config = dict(
    num_key_value_heads=1,
    extras=['capped logits'],
    warmup_steps=356,
    decay_fraction=0.899,
)
MLP neurons of a small language model. Each row is named by its layer, matrix (up: input weights; down: output weights) and neuron, and shows model dimensions 16-79. Each number is 200 + 40 x the weight over its row's rms, rounded and kept within 0 to 999.
Before each neuron's rows, "fires in" lists the words (lower case) most often at its 100 highest values on Wikipedia text that the model never trained on; "fires before" lists the tokens most often just after its 100 highest values on Wikipedia text that the model never trained on.

fires in: "new", "upper", "south"
fires before: " York", " Z", "er", "t"
L7.up71,177,169,257,192,202,196,127,232,244,201,244,258,123,134,241,176,170,243,157,249,215,239,168,200,240,166,158,161,226,277,230,221,177,226,213,209,251,154,206,101,290,244,197,222,129,223,181,242,223,168,137,220,97,228,206,188,242,206,203,242,205,208,235,272
L7.down71,225,236,222,159,233,232,203,271,218,219,199,163,290,185,253,149,171,194,226,195,223,190,236,177,147,203,223,181,165,232,151,228,174,191,163,194,211,143,217,226,174,239,156,182,201,210,200,244,180,138,206,147,164,170,173,113,164,180,234,144,176,170,237,144

fires in: "of", "from", "to", "for"
fires before: " ", " the", " a"
L14.up43,190,152,169,171,271,204,182,260,268,162,165,189,232,234,200,208,248,244,135,164,185,236,200,212,196,129,232,263,237,221,236,195,244,195,130,245,216,111,215,198,175,216,184,169,189,270,186,227,267,191,141,181,206,162,158,218,190,178,190,203,256,134,194,215
L14.down43,195,168,158,198,153,199,150,147,214,188,161,194,243,162,162,128,295,255,217,214,209,221,172,246,228,215,205,158,238,260,266,256,278,199,234,192,205,181,228,152,273,173,171,214,218,194,184,195,175,270,192,210,148,169,227,207,255,189,255,190,184,163,172,254

fires in: "1", "1r"
fires before: " |", ";", "–", ",", ".", "R"
L7.up64,119,167,147,235,175,292,197,189,231,182,225,230,345,266,141,199,186,120,184,190,234,215,242,140,138,189,149,200,186,187,186,237,199,213,212,186,212,287,185,161,163,199,179,163,191,162,175,170,233,230,239,191,219,159,197,159,196,178,266,201,199,279,236,86
L7.down64,208,241,141,187,167,224,180,222,273,191,159,285,221,225,202,225,176,129,197,171,195,146,194,191,259,224,193,172,138,110,258,153,266,198,220,230,145,180,163,113,259,166,154,264,197,199,145,239,130,193,202,253,231,190,191,214,221,213,136,239,252,206,195,219

fires in: "as"
fires before: " a", " the", " an"
L8.up504,99,215,315,195,244,137,189,114,146,182,201,205,232,180,144,169,235,177,186,220,270,202,157,174,174,175,186,251,163,206,224,245,200,171,193,226,177,253,210,207,161,259,134,151,164,191,188,142,157,255,218,159,180,213,98,152,198,174,225,174,221,211,237,248
L8.down504,151,248,205,207,164,267,201,262,212,207,198,193,178,172,253,160,136,156,242,263,229,184,219,191,152,203,202,241,156,209,195,219,253,259,200,259,212,214,142,164,223,176,236,206,111,202,207,189,213,274,194,195,118,129,124,285,275,172,280,299,234,323,251,178

fires in: "moved", "2017", "1954", "2004", "returned", "2007"
fires before: ",", " to", ".", " in", ".\n\n", " "
L3.up577,153,233,203,214,254,138,162,290,203,208,228,229,255,236,204,215,161,224,191,121,208,172,235,214,138,131,92,194,194,211,255,230,175,205,188,212,198,172,191,160,200,169,189,231,170,206,187,220,224,210,197,194,223,203,147,202,231,214,177,270,181,170,194,261
L3.down577,310,252,245,197,250,201,269,171,167,225,241,152,227,204,190,224,192,192,235,174,193,216,180,152,229,181,286,204,188,144,193,247,251,153,239,188,200,152,220,146,170,205,197,174,163,268,168,192,102,213,174,217,111,151,165,133,229,259,181,145,217,237,240,159

fires in: "total", "votes", "turnout", "hold", "density", "formal"
fires before: " |", ":", " v", "out"
L7.up476,191,192,174,235,216,167,194,274,226,193,180,216,137,227,244,174,211,154,198,188,183,160,194,186,188,285,149,204,129,183,195,179,195,181,172,244,187,243,228,169,229,132,158,251,194,234,193,190,195,172,192,169,245,200,168,190,195,201,228,181,271,161,184,237
L7.down476,295,185,123,153,218,154,186,212,192,218,163,204,160,202,219,162,240,144,177,227,217,207,205,217,219,195,278,203,214,200,208,114,255,157,197,218,189,251,216,159,267,201,252,126,180,235,174,186,223,129,142,210,265,186,193,146,244,231,243,234,258,141,218,242

fires in: "october", "early", "november", "december", "september", "year"
fires before: " ", " life", "mp", "ers", "ly"
L2.up93,129,182,147,135,259,260,157,299,249,206,158,229,199,185,157,202,207,234,175,149,223,242,260,90,195,251,145,236,186,193,180,243,163,143,223,214,226,163,177,182,204,202,252,200,173,246,164,251,218,171,226,200,217,224,215,210,218,142,136,230,205,165,147,227
L2.down93,210,204,293,166,163,159,216,230,204,151,199,218,206,201,175,208,174,177,253,147,138,131,147,184,198,175,172,190,282,167,167,168,200,245,226,192,191,212,230,286,169,206,214,225,241,209,164,179,186,259,160,207,118,244,210,207,219,217,144,130,230,210,223,232

fires in: "december", "june", "april", "january", "october", "november"
fires before: " ", " |"
L2.up451,171,141,189,216,184,159,135,241,195,246,186,237,271,206,218,215,170,259,239,191,183,231,230,246,151,219,162,99,159,95,149,175,168,222,189,169,205,161,173,171,148,218,238,214,215,240,156,210,186,154,228,307,183,180,168,184,198,207,160,188,172,223,141,179
L2.down451,228,200,218,192,139,108,219,144,198,221,217,218,209,272,141,222,202,170,198,184,150,218,145,208,147,164,227,182,248,199,203,198,269,242,204,210,270,116,154,162,212,277,221,181,191,196,222,237,173,154,214,283,119,205,195,190,221,186,158,230,210,199,216,174

fires in: "of", "total", "votes", "party", "at"
fires before: " |", ":", " the", "ut", " v", " "
L8.up36,165,216,156,132,181,219,156,305,251,257,126,182,168,152,212,194,221,207,163,174,167,204,263,200,206,247,200,222,178,264,179,209,155,153,222,206,232,187,168,143,244,190,199,229,154,207,150,247,188,214,154,124,177,209,220,169,181,219,190,223,202,241,258,198
L8.down36,257,240,183,190,173,156,171,212,190,200,187,220,181,240,262,231,192,225,189,167,193,192,148,164,223,169,295,242,217,139,213,195,209,220,258,176,233,255,183,201,246,195,186,211,233,196,189,230,180,304,244,240,246,143,278,207,203,155,212,126,213,151,182,208

fires in: "after", "since", "until", "before", "from"
fires before: " ", " the", " he", " her"
L4.up539,197,205,236,200,195,184,133,221,210,184,216,183,247,245,251,211,128,211,207,158,225,201,185,190,207,142,147,261,216,255,184,221,200,200,165,208,209,122,237,120,180,183,206,200,177,205,146,190,214,264,208,236,181,199,163,209,243,189,198,186,137,102,251,187
L4.down539,215,137,206,192,272,231,203,215,193,204,158,197,193,245,207,218,206,203,144,184,159,213,194,262,208,246,220,243,159,138,120,213,191,251,197,148,207,206,130,213,158,152,207,186,198,234,97,210,195,278,202,242,229,168,201,202,190,214,262,154,155,206,177,201

fires in: "october", "november", "year", "december"
fires before: " ", ".\n\n"
L2.up600,227,299,179,160,181,188,163,276,286,214,199,238,229,228,168,188,165,274,196,135,221,240,209,192,164,197,155,229,133,182,264,230,209,198,247,253,186,194,208,175,203,196,227,228,184,209,172,192,191,104,252,259,251,187,198,220,227,220,165,232,183,138,169,296
L2.down600,163,179,192,178,202,153,229,171,195,257,197,157,213,153,179,153,209,91,215,202,213,176,192,163,234,176,214,209,221,170,174,240,229,188,184,214,245,211,155,234,191,271,209,194,188,232,151,225,168,200,211,201,189,230,188,201,200,217,126,218,190,227,230,158

fires in: "on", "born"
fires before: " ", " the", " a", " December"
L3.up96,263,193,214,198,208,154,161,298,168,198,175,199,230,256,205,172,224,184,202,173,173,174,161,247,149,157,140,226,211,163,232,193,262,240,208,211,212,163,275,212,154,170,223,174,179,235,196,164,128,190,162,235,176,161,188,213,229,242,199,206,146,201,239,223
L3.down96,233,118,170,158,174,147,224,174,239,222,267,236,203,289,185,232,250,168,243,165,262,297,165,155,236,233,268,221,182,157,175,218,195,196,169,203,254,148,221,185,172,199,161,214,242,270,175,200,204,131,168,214,184,276,102,202,199,157,135,211,175,216,184,282

fires in: "1", "1r", "1st"
fires before: " |", ",", ":", "R", "–", "st"
L4.up268,234,117,195,222,157,240,195,207,187,205,192,252,264,254,176,192,160,200,209,197,206,164,225,176,138,174,123,213,165,143,193,230,254,187,204,177,200,285,298,196,160,161,227,229,196,182,104,201,246,173,215,182,247,169,177,172,191,104,209,202,237,248,220,174
L4.down268,254,276,154,181,174,180,276,242,255,179,240,227,197,243,211,244,158,160,234,210,149,183,199,221,254,224,198,196,153,146,183,178,205,189,227,213,127,236,200,125,210,167,189,253,207,161,192,155,217,240,187,182,211,231,160,179,189,208,98,207,234,233,96,142

fires in: "june", "july", "november", "october", "september", "december"
fires before: " "
L4.up616,150,187,214,195,207,156,250,244,145,266,228,196,210,271,210,217,207,260,205,113,193,172,196,144,270,204,128,182,226,218,207,177,156,240,226,190,221,142,192,179,191,219,146,227,147,212,232,226,173,207,228,328,172,205,238,197,160,169,188,176,134,198,186,220
L4.down616,194,211,174,197,235,164,236,231,245,251,136,186,152,172,163,167,160,176,174,244,95,211,207,210,244,142,225,211,253,223,162,201,168,166,188,188,222,191,253,186,168,232,209,232,213,301,280,243,224,205,275,168,203,275,248,210,202,240,163,163,182,177,124,207

fires in: "from", "between"
fires before: " ", " the"
L7.up202,251,185,214,83,218,288,177,186,217,211,162,235,180,219,160,186,208,298,147,166,169,232,190,111,264,151,122,232,224,208,194,161,195,194,182,193,223,144,201,207,211,212,189,132,163,261,267,221,191,145,223,161,181,134,131,195,215,176,275,210,190,210,275,210
L7.down202,187,203,186,197,227,194,137,274,184,228,115,286,216,245,250,240,199,187,211,221,259,196,256,156,238,204,208,171,194,129,183,188,262,209,216,198,195,225,197,132,256,182,208,193,196,262,168,191,248,193,196,199,264,211,173,220,194,213,129,275,257,186,116,164

fires in: "3", "5", "4", "7", "6", "2"
fires before: " |", " |\n", "%", " (", " m"
L7.up482,169,152,177,194,137,197,149,107,209,290,199,216,275,234,186,202,202,204,169,159,205,205,143,174,88,117,170,120,207,213,183,216,184,242,233,197,242,223,228,249,221,123,224,247,176,114,165,165,222,296,192,237,251,199,197,227,228,224,213,271,132,172,227,114
L7.down482,182,288,173,224,194,261,236,250,171,195,218,214,181,241,177,175,214,91,225,158,175,181,200,197,243,169,307,150,232,258,208,124,239,199,225,201,183,167,157,205,195,302,136,211,140,155,191,213,141,224,191,113,216,233,173,193,213,169,226,165,208,144,206,208

fires in: "february", "march", "january", "may", "april"
fires before: " ", ",", "s", " of"
L14.up255,196,171,283,269,224,188,176,243,193,197,175,271,188,171,142,226,198,132,239,146,246,137,152,222,202,199,164,226,144,196,202,165,183,255,152,213,230,201,165,191,215,258,215,219,186,201,137,244,226,225,165,253,164,133,153,206,186,174,184,219,264,183,204,225
L14.down255,205,203,197,251,183,198,225,235,144,231,255,220,232,287,273,183,178,232,121,253,196,156,195,173,178,230,146,244,221,155,140,212,242,206,228,162,146,136,187,231,142,223,179,219,229,118,149,168,250,230,224,200,152,230,123,288,219,202,243,240,209,170,133,256

fires in: "total", "party", "votes", "score", "date", "length"
fires before: " |", ":", " |\n", " v"
L6.up485,196,178,111,198,190,156,139,325,230,196,181,224,236,243,166,152,195,208,155,197,124,202,136,147,166,200,211,227,202,237,178,199,185,160,155,219,187,200,236,186,211,190,219,235,205,172,169,260,149,239,188,226,250,245,175,200,179,144,182,186,259,133,237,133
L6.down485,218,128,90,138,206,261,204,162,178,268,134,173,172,224,172,179,216,185,234,196,241,220,178,195,220,196,169,242,177,201,281,146,202,158,144,207,220,250,247,171,160,230,215,165,220,248,164,146,201,173,192,161,180,205,219,175,212,188,202,183,241,170,211,273

fires in: "politician", "footballer", "singer", "son", "player", "chairman"
fires before: "\n", " of", " and", ",", " (", "\n\n"
L14.up322,148,177,219,201,296,188,166,192,154,216,174,162,168,233,210,189,206,220,189,164,225,84,204,141,234,219,242,220,246,205,199,180,175,230,156,172,243,186,170,155,169,164,236,141,137,214,257,172,267,218,211,195,193,195,134,233,210,267,222,222,208,238,223,164
L14.down322,165,247,196,160,220,164,192,276,215,167,241,168,265,234,160,159,218,249,190,179,215,258,245,211,212,215,198,250,136,216,184,200,177,188,120,224,210,251,178,183,178,170,224,210,222,132,231,234,164,164,199,238,202,169,247,172,360,208,117,248,183,257,204,248

fires in: "it", "he", "is"
fires before: " was", " is", " has", " a", " also", " pre"
L3.up456,198,164,229,201,239,218,141,153,212,165,201,256,234,253,264,178,165,254,258,180,144,164,146,191,184,149,176,259,150,194,208,226,183,260,177,157,270,187,138,158,205,171,205,103,158,292,286,155,193,190,195,208,206,169,175,205,218,284,166,295,121,171,212,176
L3.down456,195,225,262,257,238,249,186,178,228,238,182,237,204,261,162,221,212,226,265,214,219,176,151,139,263,226,167,170,197,127,170,228,193,210,309,165,152,183,154,182,132,193,200,129,247,218,133,173,267,237,175,252,212,216,209,190,184,205,210,177,174,237,167,215

fires in: "february", "october", "july", "november", "september", "may"
fires before: " "
L4.up371,191,155,161,177,190,241,146,216,91,198,230,194,277,280,197,244,155,210,219,158,229,228,182,150,174,201,139,148,194,168,211,251,153,174,209,232,285,186,199,199,213,173,176,218,201,192,117,199,195,215,199,187,172,176,160,207,227,187,227,211,217,177,151,269
L4.down371,185,179,191,167,196,178,227,253,224,233,220,186,222,212,161,173,201,198,161,202,124,155,226,173,197,217,188,208,231,188,178,218,200,152,227,214,222,196,198,248,209,284,181,188,213,237,208,271,151,190,207,214,207,250,257,175,200,213,169,211,235,177,210,158

fires in: "june", "september", "april", "august", "july"
fires before: " "
L2.up567,235,176,163,233,149,199,224,246,190,178,206,183,236,260,237,199,150,255,225,190,108,204,141,227,220,231,172,250,179,170,278,203,173,222,196,205,281,161,235,187,194,167,190,234,122,184,143,216,152,196,310,306,167,210,187,143,229,221,189,201,129,125,159,201
L2.down567,201,194,137,218,181,114,237,197,236,177,232,163,182,192,167,176,199,142,194,257,203,211,136,142,173,166,147,185,275,220,174,178,215,162,228,242,253,89,211,125,263,265,248,182,242,215,216,218,200,214,216,223,178,203,274,240,222,235,207,235,187,221,147,182

fires in: "february", "october", "september", "june", "july", "november"
fires before: " ", ","
L2.up588,150,213,178,196,221,179,141,237,191,190,218,237,220,310,201,190,134,194,227,92,161,223,223,199,115,173,167,164,263,191,275,235,161,163,198,190,238,191,174,153,255,192,158,198,118,222,228,209,207,222,173,196,213,174,149,144,186,250,184,281,148,213,152,267
L2.down588,187,242,266,210,191,203,233,193,227,189,181,171,201,98,193,189,161,159,237,190,223,182,166,147,225,187,166,218,241,142,163,240,219,288,211,202,209,197,156,265,151,220,221,216,269,298,147,159,186,157,188,273,110,236,209,218,234,229,144,138,175,236,187,174

fires in: "it", "spanish", "this"
fires before: " was", " is", "an", " has", " also"
L12.up627,135,218,205,311,184,193,199,237,273,268,258,224,158,237,185,219,119,189,272,177,164,171,194,203,200,255,159,218,289,209,249,165,164,234,148,236,185,131,151,182,140,199,209,198,205,236,251,237,181,217,233,192,243,156,172,185,193,203,217,133,208,219,188,214
L12.down627,208,182,185,194,217,154,228,219,173,94,207,193,213,240,224,219,222,129,249,227,200,77,177,239,217,153,184,124,182,131,242,264,153,200,242,204,117,196,156,185,181,203,231,171,158,299,256,289,280,276,141,216,228,190,202,205,154,239,203,136,236,168,233,265

fires in: "as", "became", "appointed", "was", "been"
fires before: " a", " the", " an"
L5.up605,167,189,233,265,239,252,190,130,238,219,150,192,147,224,225,166,156,202,187,203,202,168,240,174,142,131,158,212,158,230,234,287,186,213,190,193,205,190,239,187,149,166,206,172,150,200,258,140,216,227,195,196,200,180,211,206,200,287,247,232,288,187,213,180
L5.down605,198,282,238,254,149,182,200,236,233,170,198,252,233,170,244,183,207,259,225,249,167,109,256,252,125,260,160,213,179,238,179,205,243,170,225,183,199,258,95,164,158,207,194,248,194,237,212,127,194,209,236,198,198,234,237,188,240,229,250,206,186,246,198,322

fires in: "served", "such", "as", "known", "of"
fires before: " as", " a", " the", " on"
L11.up617,223,205,225,174,248,257,175,258,292,182,212,223,202,181,205,186,167,180,142,268,211,204,245,152,288,139,216,237,210,225,170,206,140,198,189,206,215,170,217,90,137,180,185,189,174,223,210,106,184,244,207,205,169,175,197,158,219,225,222,185,171,125,250,227
L11.down617,153,145,206,163,203,189,179,184,125,205,78,203,194,227,188,242,215,202,203,263,279,199,187,235,210,187,234,276,233,186,150,190,230,210,298,246,238,200,133,267,208,248,216,186,150,260,265,180,182,200,212,213,192,136,180,267,236,136,216,230,174,160,216,262

fires in: "usa", "aus", "hun", "fra", "gre", "gp"
fires before: " |", ")", "E", "N"
L4.up291,157,217,204,204,202,193,127,203,229,191,236,212,166,209,184,173,150,150,177,285,249,209,167,149,131,145,125,137,202,157,187,261,254,192,169,207,189,222,164,206,220,143,192,264,229,184,210,253,195,203,188,154,187,226,158,216,170,237,234,210,94,186,227,229
L4.down291,196,214,213,179,195,198,229,201,174,218,212,222,236,258,191,177,158,222,185,252,261,102,191,201,218,193,208,196,146,256,120,299,227,213,238,185,198,171,258,118,310,157,219,181,239,198,203,123,171,216,240,148,275,203,174,153,249,217,233,178,174,239,213,221

fires in: "new", "brother", "helped", "help", "philippines"
fires before: " York", "p", "s", "ines", " Z", ","
L4.up198,255,181,233,203,159,165,200,219,139,259,240,196,146,135,176,198,217,223,241,204,184,190,174,157,205,201,130,227,269,161,179,184,284,175,216,223,204,165,245,192,201,243,244,209,183,228,123,249,219,160,214,223,171,206,175,221,237,282,148,241,179,192,242,188
L4.down198,264,192,213,185,208,222,186,242,249,191,229,173,211,176,187,243,211,202,203,149,222,114,212,150,169,160,229,190,216,169,229,131,224,136,207,218,244,107,200,219,174,202,127,220,161,287,185,205,205,234,257,104,168,177,191,214,241,218,202,201,286,199,204,170

fires in: "0", "06"
fires before: " |", ".", "6", ")", "s", ","
L4.up362,228,275,261,232,242,146,156,156,189,244,235,237,127,150,184,212,178,127,243,232,253,154,127,255,162,128,186,145,258,112,171,160,249,237,175,251,188,238,151,190,215,198,152,162,161,223,153,201,248,204,179,142,198,171,218,237,188,197,198,214,158,236,161,215
L4.down362,223,175,248,230,212,196,185,192,184,287,285,208,180,230,162,232,142,248,136,189,173,199,196,168,154,201,115,240,184,199,125,196,263,260,166,158,200,225,158,177,201,150,188,256,215,200,181,179,174,145,177,145,230,277,159,192,211,161,209,243,219,234,166,176

fires in: "navy", "study", "studio", "united", "studies", "sciences"
fires before: "y", "io", "i", "ies", " States", "ents"
L4.up13,198,177,298,181,226,134,205,93,159,193,222,196,193,186,180,238,236,248,202,210,177,130,248,322,182,219,153,125,264,199,228,236,213,228,167,222,180,137,157,163,226,261,139,185,158,117,207,186,200,141,212,270,246,164,217,206,237,175,179,225,157,225,221,255
L4.down13,172,187,251,298,199,158,200,216,193,141,160,261,220,249,189,210,186,253,166,210,154,198,184,261,212,242,169,231,155,124,258,250,224,242,207,184,169,140,171,119,224,217,121,207,160,220,283,196,199,158,192,159,251,276,219,210,221,190,168,221,203,218,214,182

fires in: "0", "apps"
fires before: ";", " |", "–", ".", "s"
L6.up254,245,191,163,195,208,192,145,241,96,205,256,217,204,214,201,205,181,181,232,262,176,222,212,251,125,171,129,210,218,156,186,186,214,281,176,234,202,175,221,192,162,201,198,238,191,198,113,300,230,197,154,189,239,224,215,184,180,141,244,203,188,179,218,232
L6.down254,247,229,210,226,212,167,207,190,282,227,132,241,163,240,132,248,172,178,213,253,163,188,210,116,142,209,219,244,179,254,115,179,175,201,228,223,166,147,211,119,214,190,177,165,176,206,239,190,210,203,236,219,317,196,158,211,195,181,273,219,209,210,154,193

fires in: "study", "studio", "studies", "companies", "students", "studios"
fires before: "ies", "y", "io", "ents", "i", "ent"
L6.up526,241,167,216,194,250,154,156,163,137,178,237,236,223,192,198,240,179,208,168,167,155,192,264,151,132,246,159,177,268,221,259,268,207,230,209,203,209,92,254,96,189,205,236,239,160,174,227,130,217,220,156,195,255,221,206,222,213,143,166,282,208,149,214,222
L6.down526,193,291,230,198,272,182,214,190,116,205,162,194,260,187,162,165,202,166,193,233,173,248,159,211,242,283,200,238,154,263,189,195,205,212,170,203,233,169,230,191,247,234,201,224,200,164,196,167,225,183,107,123,267,134,178,172,219,226,215,208,216,174,232,167

fires in: "june", "november", "february", "september", "set", "october"
fires before: " "
L5.up388,163,179,147,165,230,193,152,254,162,239,245,232,249,253,204,239,180,196,183,212,176,180,252,142,156,201,180,201,203,94,177,289,159,181,219,222,265,234,215,230,232,209,221,241,212,184,147,212,171,247,217,250,175,205,145,174,251,164,235,246,212,161,180,219
L5.down388,179,190,221,238,130,135,261,173,260,229,270,240,205,224,105,190,219,218,160,221,185,187,208,253,235,185,159,191,296,262,176,185,224,181,178,195,242,178,238,177,201,201,162,215,204,264,242,249,163,168,211,219,144,233,214,256,221,219,194,226,203,155,250,180

fires in: "5", "2", "4", "6", "dynasty"
fires before: ";", " |", "ast", "am", ","
L6.up287,136,112,152,194,225,283,147,188,199,172,223,204,248,229,243,233,193,141,278,202,230,195,231,187,179,172,162,202,188,165,171,163,208,129,214,230,214,275,212,219,211,235,159,210,171,192,155,212,243,230,171,168,179,251,199,188,206,202,251,186,180,168,156,128
L6.down287,229,244,121,172,214,191,181,295,223,241,228,239,158,233,207,211,164,210,193,129,211,218,175,181,286,269,255,166,209,223,146,197,225,257,234,190,167,135,135,216,168,302,143,169,152,175,152,212,145,222,190,181,261,233,176,217,250,225,214,210,175,178,155,169

fires in: "6", "5", "7", "4", "9", "8"
fires before: ".", " |", " |\n", ",", "–", "6"
L7.up141,134,131,176,158,158,182,205,195,98,205,255,179,322,281,134,169,204,176,218,154,233,198,208,250,81,135,195,172,194,150,149,221,218,158,205,206,268,222,189,264,149,203,183,223,109,155,222,300,189,182,230,183,203,144,208,213,169,199,208,178,215,258,257,228
L7.down141,213,183,166,215,213,243,134,189,247,271,159,145,170,228,241,143,194,196,193,197,237,261,163,143,188,193,195,195,255,188,270,136,200,189,227,209,190,198,206,205,137,226,133,218,158,240,133,130,181,225,268,174,226,167,190,262,224,187,134,204,191,202,217,237

fires in: "1", "create", "18", "2"
fires before: " |", ".", "ate", ","
L8.up624,155,139,116,224,108,195,175,231,170,174,203,204,310,283,239,202,190,202,210,195,214,171,268,224,202,155,267,195,205,155,235,226,182,221,196,195,270,280,246,134,174,174,235,312,174,143,155,181,182,202,213,200,197,186,124,187,190,176,193,241,219,229,251,182
L8.down624,279,223,225,167,198,132,217,163,235,150,225,243,178,185,208,169,162,158,199,185,228,185,167,243,211,254,143,216,252,178,222,150,277,183,268,185,175,237,177,212,216,110,203,213,199,227,220,149,217,199,137,131,206,205,199,239,181,193,194,188,155,167,244,199

fires in: "council", "chief", "chairman", "chair", "spanish", "scottish"
fires before: " of", "man", "dom", "ing", "s", " and"
L4.up404,227,166,234,189,202,270,207,215,181,240,254,226,213,197,244,170,208,181,238,195,196,130,235,292,166,204,219,151,227,196,135,192,179,171,177,224,242,190,277,176,190,195,282,207,175,187,222,246,233,229,243,185,244,167,202,219,176,143,249,171,233,200,170,183
L4.down404,232,280,251,221,136,231,204,193,205,219,224,181,242,153,188,232,164,184,219,250,215,205,220,139,217,183,203,206,156,261,190,266,280,239,203,231,221,228,192,292,264,194,222,183,146,177,230,156,251,197,142,209,206,260,185,211,216,255,179,219,203,230,191,206

fires in: "0", "2"
fires before: " |", "–", ";", " |\n", " /", "."
L7.up437,242,123,161,163,237,231,180,185,169,147,226,246,179,201,181,214,210,138,186,304,199,155,164,142,173,184,144,245,210,190,245,231,252,178,224,179,208,249,196,207,202,217,186,178,224,193,157,150,236,224,201,192,194,189,180,201,205,119,237,251,247,196,232,175
L7.down437,238,238,154,189,203,208,206,158,186,200,194,298,216,152,236,210,162,214,208,224,148,163,167,194,210,257,264,254,185,215,139,133,215,160,197,205,173,177,136,117,182,123,219,204,178,254,173,157,225,158,195,206,253,184,226,193,206,253,220,268,102,212,163,187

fires in: "as", "by"
fires before: " a", " well", " the", " of", " part"
L14.up219,150,185,198,253,213,222,204,206,142,254,166,211,215,272,176,198,208,167,209,210,252,174,157,201,193,139,168,189,202,179,231,171,193,190,143,247,263,315,184,178,168,216,162,180,136,173,214,157,160,217,219,216,184,157,189,208,275,229,255,175,207,140,207,161
L14.down219,205,234,183,139,245,254,236,192,211,243,161,131,268,171,225,199,210,253,135,171,220,163,219,136,176,210,232,252,155,155,200,190,170,194,201,195,241,276,207,271,169,221,106,216,214,251,235,161,211,217,245,162,196,187,174,154,176,212,160,274,200,240,222,249

fires in: "0", "hun"
fires before: " |", ";", "–", ")\n", "N"
L4.up531,231,210,190,237,211,162,160,230,195,233,215,199,233,221,203,185,155,160,213,237,228,186,199,240,169,174,145,100,179,93,164,177,223,181,167,244,261,182,106,255,207,114,190,221,175,205,198,247,168,195,208,121,232,192,213,202,176,169,243,217,204,217,247,203
L4.down531,236,240,142,211,201,231,192,205,207,246,156,243,190,209,156,172,153,223,187,171,195,200,127,186,320,165,224,229,194,194,161,220,223,194,269,210,209,170,181,134,164,138,233,251,161,229,172,158,195,261,217,177,223,213,193,175,224,186,250,229,207,213,178,205